Weights of a small transformer language model.
Size: 12 layers, width 320, MLP 832 SwiGLU, vocabulary 8192, 19.8M parameters.
Architecture: RMSNorm before each block, rotary positions.
Training: a variant of Muon for these matrices, 570M tokens, 4349 steps.
MLP neurons of a small language model. Each row is named by its layer, matrix (gate and up: input weights) and neuron, and shows model dimensions 160-319. Each number is 128 + 24 x the weight over its row's rms, rounded and kept within 0 to 255. Numbers have three digits each. A neuron's up and down rows have the sign that makes its largest values positive.
A block is one neuron, or neurons of one layer that tend to fire together. After each block is what it responds to, as a language model described it from the Wikipedia text at the highest values.

L8.gate10:133121132121157127122094147102162165105118119145136125113107133119084108126147134143117114134153095142138147142143118164147089083132093145122124122118148105114143118147118129140179101130131133101156162149146165165150134137133100098141136111089153169130137106158124104085134130138136110130073133118161118144083133140166131114084146137081164125138176157093142123153101109140105144128122114093134133117152138130090107103114152110133126137160125131057145118084119136149111151130131177
L8.up10:148142104150121118101100116118126095133113105109141115184163119106112110114165121135191147115127144128189154153134177164092175156142143087161142148133120127141110167134092123130134135143134136163108121130152122127111122126104129094076098140136109095129093143120106116139135117131132113121103145122148122098124142147125070164129138145093150142118142171148133142156144148125151149138098103144093086115163168140111107137096096133139133133149134116135091137139079124140166140106163124
L8.gate16:137173098124144104124149123154127117133115119091116125097161172085139192143092132160111137122116104166139121179165110146170108107113107148110134128110170095148163171139132090104172179146116096116141134105136118135130144116147152110093106177136146129132067103119100141134149109108073110109135113111121125112124124151087127102106145113127160174162107124074136159128146120098125118082112183133148110134121153087106119108147109131116102136189123099143122136134126166137123155072144146
L8.up16:126124135143188109118099139118061091125108106165117106139110071096147136140083122154116109138110121106147112119132157110162119179090127167128116110161130127112126130130113094079080123098144105128152083116128128117071146140150159118129146102161125159153129136141114091153086137151096131133168153093094138117105119110118106122136106103133131152115156100142130163121112136133129109143157108084120118149107142094172117138136136171159141118132095108123100086170137106112146167111119147
L8.gate141:134125137123157162107155130093145168111119162127130102108178138175132124096123137109109098152110169136096121067106126103146171114176174129107100103096133161134082128143113130122112084112139129124133104112117163170123126116121145145078120153110082103151101132132132188147132121129083118115117139105131150114132166117106118116127100134158104169089130102127148140142154147128103119167105111113142101125135166151087165137077140126134147160119160083151128116137151105137115133095118076
L8.up141:106126117102071155130144135158132109148140123128173152094152138135142142105127101094133101143065166115137165117145120115160124131112110131126075110133106095110089168123148145126141138088136113149102119136116131143156114074120138108145105112124140147126141112179127138149133137071104113108110122123149125169079141096176118133160176127131121111129130098115154140145113121119149125120167138126131165156118178132149111098082163089138142133125116147122137138131168149150127108111099152
L8.gate252:122153153125132145142172104141130106160188141143087147156137094140128164113106166138176159152115152139185131139134121143100136087165163110155154151157098158135134141146147090118102108112090111127088161132106140115100142136137167142165150131110100121111149104138158109145134148118131078118170120129144152133071137131125115159129146145165128130133101128115135133144131155130109089086090085078131117119150130140116085095104098118160129151117129126120100090115120106134149097134116155
L8.up252:151136158111128122131123111105137146098141187158077096118159145125161155079140148122135160118140170123109164154138093116102142123101147170123094159165114154159073125102122102100147155093082128126114089152154132125159100090137136126144107155111131104122099091100104112145118083107091116103130132175138114147139117154110135112098155112117106129146162133126147113105118167135140120142142107133138144152091067103081150119161140103137117118140137118167162085126112104086138105076153105
L8.gate531:122054133150104126103132156148156105109140158164111106157145126130104145136141130140157124132111098132163115125154165148110111178118084112081067079169126149084079134120137102133137125155129121156117148156109136158117169101140137145114158158150119107178134137153101111150086146156119070129091130110128149115105130101119156132119139136109163172161163119140136108107183116094104167135111136141139126091108139150134121145130129138111121129135116122141114179129117089182152081116155132
L8.up531:142147127167126126083074128171137128146113137141177147128110132128179098114131106112138134085156107125155148114125137166137120109148111122149102118159081169108103140118149132174128083134125125155136151104137115097135145161150142081090101112122107095114114130127145116090142148127121116153151137142165138149160107113136077158164129127114111135114162193165151113155107104134117131150104140115146134119110143118130153136085103165130142113127165140126143166148097141131158150132098125
L8.gate627:150121130115112165130109137111106155108126117135161101158129124118096114153126158168130118193115141116116107120094160133125148144111149141140110122112136134165137129118117099189087108105154129142142135126115101089100096134116143158147152151084130184124118166105150150130104112147115134105108142130119119101082069143133125078126127144053103106137157135131137088163119088140134138099105137141096179100120167136139095140126063116118153072114114135136160174133080104094105120106168136
L8.up627:137071134108135127113137132146101159078136132145096079153143103113098118087115151135096132156145137105157124135121147129121130120160085113098116074134113081172126115148136128176119140107095135154137146141139177137112124158120071141149151127127136147120093147091154162158125125143177120122126127097147121108121101106108107112112149154155123137152159139112131115121141131124178147154145126110123114122130153102158089143109122114099147118130166135124106091138124124123098132113097138
L8.gate708:112115115109157142117116133106149115118119147170100131154125114091147112042131165095097170139159082136192115127134140126117115138140149143093093091105160097113110120099137120141119105143118128134121138113087169119132176092118160118160149137105147106130132117098133058153097124123135114156089134110158150135126146087113129146104099095089134121099086132120129086117076090136095103125166117125124100139155168152097109146120092108119096168138162122156154134129160134167144101119106132
L8.up708:143131100101171096100131162102139121101137129163093152141128117131134083128122125171136094140159108149106115118099143113131134127155113155135109065104128130122107117164135107121119140147160136119137093120104121151128167114145149146145170116153101100115113130115118110150145130143163098083090132121083150139130174129111107083135120116117183162124105124177140156168140120104126164120094093116120160115139101165133124147112120172088132097132151152100104138110125111121144092085112112
L8.gate741:098094106162168133118123105064156137142146151138092103148178108118126129130119148109151153107136153151172095143116138148130093149139133090131118087101149118104113113120111152104136116130095086106107084152107104111142148109161112089128114132124151122167130124119138082097135144087144140117154144152139107144109129076117139114112116062102151131131146126091113094121138122120127056132099190126102117098101126165134094110168101114134136097114116117122133142183104101158162104057098147
L8.up741:128124085113139152112115161106166096151162155108134094135122105135148095097095132125155132135110170088134144122133142126116117078098122181137112123152162162139146178108125146154132094160160120141155099091099146135080128118157160096105174146138163129113124078116139169147122139124135171112114117092109099118110129146083108132154137140109088091116139122092134105141154164159141132135111144145164146148097143091126101128128101132152136134158161086148102127129112146115124139134147125
Description: Parenthetical-opening commas

L3.gate801:079162116130158109146137141160139147161146124135116137155095132120145122150152129106160151090100144115112182154162118122090126122148160097126088079123113121099151108141091129127129067125104101116124133134131161151127111124112088132165168084120168083132125160101138160127079134132148102121134082111122101139122158116135164138100154161155106164143093111107126136113097117123118136153095127114117115148115105164141082136072129127106114099154110130132137119147143150110099145105112104
L3.up801:150150109118129149106130093127136122139072132137107115147092130181114143110114128123137165134138146112116159148161136136099130129118099125117131129119138111115088149150116147156086088144118112157115113141087112113163154162146175160147172122106144108107103078148121116140123150129116107145094120140169150144092136150131118083169098141119124161149119096168120118166149116155126125105119144131159140132129120109126116096162117146130103092189111124098152092129115083151169132114116138
Description: Punctuation after "and"

L8.gate24:099113137103160115140120100117130144118135142123099142135116122145158119109089049089110133113145132126153120145090156121092092143117173153129141108119147113099137158125097069151101135164097116144168100110151164141130191190080144107109084141135112135164097066138114099144126141097137122143153106085143095081150098152142153064121134110144169096149141135162134134119110120091122116130134095101137118162112175149085099144118142154104117160158158123141121127164153088105096082142093098
L8.up24:145117152080096133146137093156121160104142146135142131150118132133119120124127082148119106133095100098114088135117148122097118140139157130171135154107099143159112123162149086113110187112148126119130185113131127116144135128156087113107083110129129134110163169124123177118153167097132133145148130077090104132171119124081149077144141115143146131099119089138126125128122151108158116133144081171122122160125109131106133159113120117139135095134111146099112147133124122128130124120150116
L8.gate177:129117132077090092135135123169109082124126124180140179161127187115125118115087093157109115162130083078142118109108145133122068109137136137117121129095132135184151105100092167166118116146151131157116101129134131092121137124104146145124145128150112125152138142117155160073130125163140143134167051124182120161118103135143122185140126098126160136134168124114126112128140143117127136146128131115110128161147067128172125117150132122142135137127116127114098108105105176159153155128177107
L8.up177:144100080167148147161100104091118123156121142121095145136135165162148116124123134130177156121064129117096139103101142157160185107088142124124156108100139133134135120147096131100118138086152130116132101125156144127140132114114098149158139140129114155164123105096113116090118142118110122106136111173087101128128148114134133137118078121095137090103124136101119153130161099143113090131141167120101141116116160120136113142114115094134096118124132158181138123098134116145135120125163102
L8.gate429:123106124110163128109128112116132176140117092125159095142166147120103132152132130123079148127124160195135137140102124099131128145134121114145158106150098139126127161116106120123120131197095118198121147126091159177116132121077122147113080124114125108118101145087127129092132091169152114133135127126138106092117126088121124161128118133130112129117136126100110089143115131084143147146124108167112080161121138149134154133132138144165156140153133139113104155111111093103127164134135081
L8.up429:134160139094088125123147095127143149139107129080112147105099134147118117134152173113100112085106132140152105176090134150091116113172143155105099119141138161131138131156143118105138153117107130112122149100105114166149127095105086151139117160164201112129096160127151113094127123088145102106076096127123131148120104108125119130117110155119119155131121111126116125112076126086117158138126168112102129124076136086108111148108121137132118122159164093131140136088161111136115168154131128
L8.gate437:121166134048134116128121120107165128130136146157137153115124152131122112088115150115151129103089096114130123155131132124073136144108108119140144121151177103173146102143118123101121106095116115149134151120126097099114129121130097153152121104088131122148133101132116144108104139127109098115130120104119145113076129111157103158137139076102168148135116151106124157157160140103111129105131119114125107086121150119130121153149104104106113113114114140098145129151120137193135115157174137
L8.up437:161106091122138123197104160152148101141119127085154125142114115148092159129148107153134118096125143101157111143131120156135124154130116117197152125148088103158148115136157137114108165098108107147127140108168134143097117154110156128130099106152102142105155136170169088162123123126108114113134110125105112155123108149158141143091151117141119107131147159162127124115108106145110128052128144114127195159079118092131130119089116116159115122099109123152136124170101097107112120092154122
L8.gate577:127107096092077164130175082145157160143114119089105170170107127166136141123114128154122091119170158152113139118138149127145116140123139139129089107144137114108135096142153169117145104135142143119164124129106184150144113134118131110094104107121124178138124146103144111150113103141124115110143133133178140103116108121179121138128147127116143106084139135132148118163156134110104152087152145148132133116109101172167102200115134189099155102136157131146140113134128116162154106116104146
L8.up577:098152163108150143152133112143131179129152151129142138087157158179115116121120121141097107139131138135128131170164133140107135143164096137149121095135136152114125111126139135139131170156073104136156089109104143132108117107083153150077144132135113162116128139135099164121125146122150097111134111146166137130118147148128097149134137127141128119170118116101163114128147098166091102127143120104159146129103146106111103125127155091097092123132196147092122140124145166144158103131092116
L8.gate582:098123137135111108112136104115104168112140128132138125153107118177121121123143097124127117146108150151075143158117118115135093097115175087152144173123089092155152085125115084103138127137085143138148083080125144108117165144092132149110112133119155126144102132115184154105114168149094144128128081076153120163121117094170124114115108094156125123132121147125109140158118106107150142122104128148146146142170158117142121165141144100148135135109126135170165122140127132130107155135178087
L8.up582:139096124096115109166114099110109156145111158116102087106118113110154122125081119158124117142133127147184087109134154090118097126139129123134127146157138132129099102129135132161149113171123106116111110164118104166094121143091121180118100124107103101085130108104153131100095111119162147075097055101131083089179089139095101100156137138114115133142142180090135113113116131116129134118123126149168131143117176109134132114107113119129126116135148147153111110151106120134115121129141105
L8.gate631:097176063176120121151109132123111114143125138090143132116142090114101144125115113109128108148135078140159134113118103104151111133127100119146117150115125121154133098109129098123149134157141117136105151157109104128097126093146088124116144134110098153174166119109131103134122097099101115119160151131118104105152146164141125116151119073118165129100145145135106153118088160100122100132120099111139149123165105111143127182132105107116110132134140125124126176152104120118090111120154115
L8.up631:118101137107130135089135128142115135123131157185133086125136179079099079104113165096119088113120148135165157120166101129126125162143104151127126138093133116154136129099114124144121109119118107108137137141154118117154146124082061109101090163128150156123117147114147154083141113080146156163112117162116099125107145132130099126163120105095132110084132128065143081112134166160131109122155153096125146133091101146148139162115161127133132096132127118097175093144097109113119151146131121
L8.gate676:122128190138102181144136080106130112090115116142125142115096125112146143155092129077135108139125158141166093123163114112123090147112119128125119144152142113129096124089118113157106130135120068104159125123125122162157117126100101117145142122086180119093104137107114113148157076113118114103136119144189135157142087147133153169122126123117145150145156112096131140146144114158100090148143115132091128155154119124104125193124152101117105066151132141137149135109161099122125123156133081
L8.up676:155144099143104162138140131119133185113129138168116128133111114111142147141081134106128104117120115173131148126109115164086163112145168110109128111104083131106094141162142134159143122201084129142131132140151170152138127093093126081136163117131132108173130144098148143160151110142121165120106119096124108123161127155152099137153099175090101132115143103059129128131127089103084104108137169119114111120129126127107159131127100111118098110137143123131139123124146107152084136121120104
Description: Word-initial prefix fragments

L5.gate2:147123066097112106129148144112159117125135121147143138134167103146090152119126119106100141118143188118149108144120141068131082122144112108113139147143133145090122169142144098198120144131091139161137150106122129100113135148100087159128134105125159120134158113156125124140099146104156111148085110076062151146152137131137117149164123135096163112151110148133160110180124112116145129143112128147136101133113164158103120144093132140115145151161161148117139102124097160144094123158156098
L5.up2:155114160100117179120126159126143104129153081131172141155119114145111112111132144122129175125127179171166125164116113114151167152134103144155132135115119098121154128085140090148144117121149136162144144140121102129118136157118090172148117141094122102127103133171131091136117132140154170163116092100080108108169148101161118121134166102111107131140118117125161142177113093083149087106110140110137084149149156171136145129121134135098129140137102119125125126160110178129122106162131097
L5.gate9:129140100108149133119123144110182096109122129103102147109145087119135122118154140087168161136158143163178140125118144163137141157130091110094118110115162103142101155111150152149117123119098144123121130107108166079147127114118091088157161114122152123109156121144146108126149137064138127120101106118102145135131112102131129177101140070137161145119121136119072155112111156122116108151089086096140091127115159131133143145186123132119134100168135126122113177131131125077164164122118140
L5.up9:134135141131114127125104155166130077160099149109195094116180141173160148082136119150118156150182139143114163156097108106109110108138119149120134135176132111105110140094129156186118155184148145121146152141116142115069110107139156130130140138135151105138104163121101116114113130133117113132108127085170148139116103108153144123094103168115114134106119140174083127141143124162113100139118104138102121134163161146145158153138089129135113085185138150128169105125128156149144120125148160
L5.gate48:145098102118134179109141149146113112079152128131132132128139146146117069088100102144134130116105178146091122130136110156104109094123089108131122105175160109105133136086132104120123124157130111100111111150116136144058129131118178123136130138145155060129085145126114154103101109127166133127102091144102160123110089124121070139105115110158143127156139175114105115141127109070105103113114115159135114153149145123121112104140180116137144122150117120111178136166127135093139094128128149
L5.up48:110158104110134105142130133093116123150100128114142131108127103132107109137099131128165161113091117119115101141105117186122176100109126155102135144114148097117116134163121139127091110113135109097074130093128134080137111081153119103119141131114136093168144130179134082133128086103119132110147068118163144130108122126118098138139185106130172066114124158111122140107173128097138114152121137116109123115101180134128164081177132155119090168129107174116113153144128135111127159105136133
L5.gate192:118159142130168129130097146097150107117111151106167188123136147150104165121128156153171145181140143141129093134149129136103151085121123159136123136161154091107111131088174134132116139149118139164136159108169109111128122167130109129112127107108144107160107119126120138119069164108145125149126078116116176111117146120111153163121148137150119126152093095104145136142146159162116114129108112116062113146140121145124095070116138120136147102160087084183141112143144167164101143103147123
L5.up192:149116112180155137116093163139153138164133122126100097105111076123138107147114120165149150149130133135116149128137124088070183133132112122095120110074169103138133124147111112148124154146164127098114113116133106089136129165107121126134131124131138134162147158190118169162121184126124129071143130163092122123132130090100131133125149109122122110163083113105102115117109058149129165126137127116119116150099194151184142159120086133086106163179127118134154083102157142124149118140113084
L5.gate356:117150113087185109133130120114102111155129144184155134140112180095120148134134172177128092131160102128072123177139134084112104128111105142070113149129116142124108134134106147106157114173116131154121140118121126066122174114135130125120131105130143142112140150179088108186103105125146099151119149141118094145073138085111124139105150153126146099107139152107130142120109170143130132163060166133121152116100140153133128177142141168120137149128137130129098164158127122108092145175106131
L5.up356:095128120161157130145093144091073115152122150131085168109111132097156117131076142074143118111129126110136131131173123127150128155124160138147134136129099137125107171137137130115139139139106125140108113104102130144110146135153136145168122132153146142128140124145097179138090132099102119145096103160119125153129104159139153128122145153140121135109191125121126100144102125082106098148100115075168180144109140125072120108116107165098159122112169095120076151115133128089148107092091115
L5.gate513:098146133125153136137111102121142125162132154140110105146156114094112143163136135144124158157135135204114120152135146072130140144117101115109113142111164162149160168117088133125152127117115144137111145073134149088088183148115127128129158095118136153089155120122120116101123144098149158133135105133162114127120114100119112116153144116119134105121097084149111137140069118154143150134090155125126081128102110130130137135159127168142145137146119116135124126092113149111109150157149152
L5.up513:109133133114153115078112161111099133088108154155114113097165114144115100145119149140128079106109153142100088158135109079092125151125125150100172109122177093149136141112115097119127111116155066180135129149123141094073134091095117150086138128146140153089144114164135068118134147121186105120121177140134100094105143132130112117127150164126150155138134119094129154122102115110134111148100125123148103127161149130151102119140146112108145128130114119140121137128140117155160163118164133
L5.gate578:157106126138145132161093131111098136140097125105153108144179107143137085115143120107151168132148127118126161107123099117109123140143109143100087122103153111108081117102122161144112140130128140126107147086160135130131116090156124149150123137094123133112113162157072113110150136062104143146100144149180118168140114091121160117119105126117160146090124101168135115111114137140136109176098159161126090117104099138082154092101134126083144171124134148121141128166148128172148124126114121
L5.up578:125166089120131127185128118098091095123143124106117147154146118157122090104089150141074113066082166136153111140144109153101142107132096136103110144143138119125165115114136137123104136151162125097142109127131167107123061131151102166145110137134155115137077119121082138135152105129108121096101189124130142170112103143091118158108161120082149151106141141134093155145123124104157137073150087136143140137154123125137103128129151108110131136124120157159166127116134127135187109129137107
L5.gate783:125125153119148101102132143096133119134156122147143128145137134153189159135163158164101117086173123146117115118151114128144086103130133153098131142103118165110131168155141095113166121131105113043103140098096157146094104127148177122151114093103142126088120092134134141136116152126130105102081117128108119197134133129145126122108142114115157169119115126144142115139163087160150125108136141144124131118119162164126151111094169177134151128158159155119163161112097150108141134116124116
L5.up783:147144149134133118141099100117113134123149074100099121129129102115114096133159106134140092105124146130113122127144095111152081145138103103114135158126163087123128132171144155154120153111153123091134153107120117109155139162128137149172108124094147102126115158140110135099157119165133133114136118108115130120126132163122108118113110098125112080163169139128164087139163104171125175103116088124129118136130128169090143059147139108128128126082168131114125151101121118142125135118166135
Description: After person names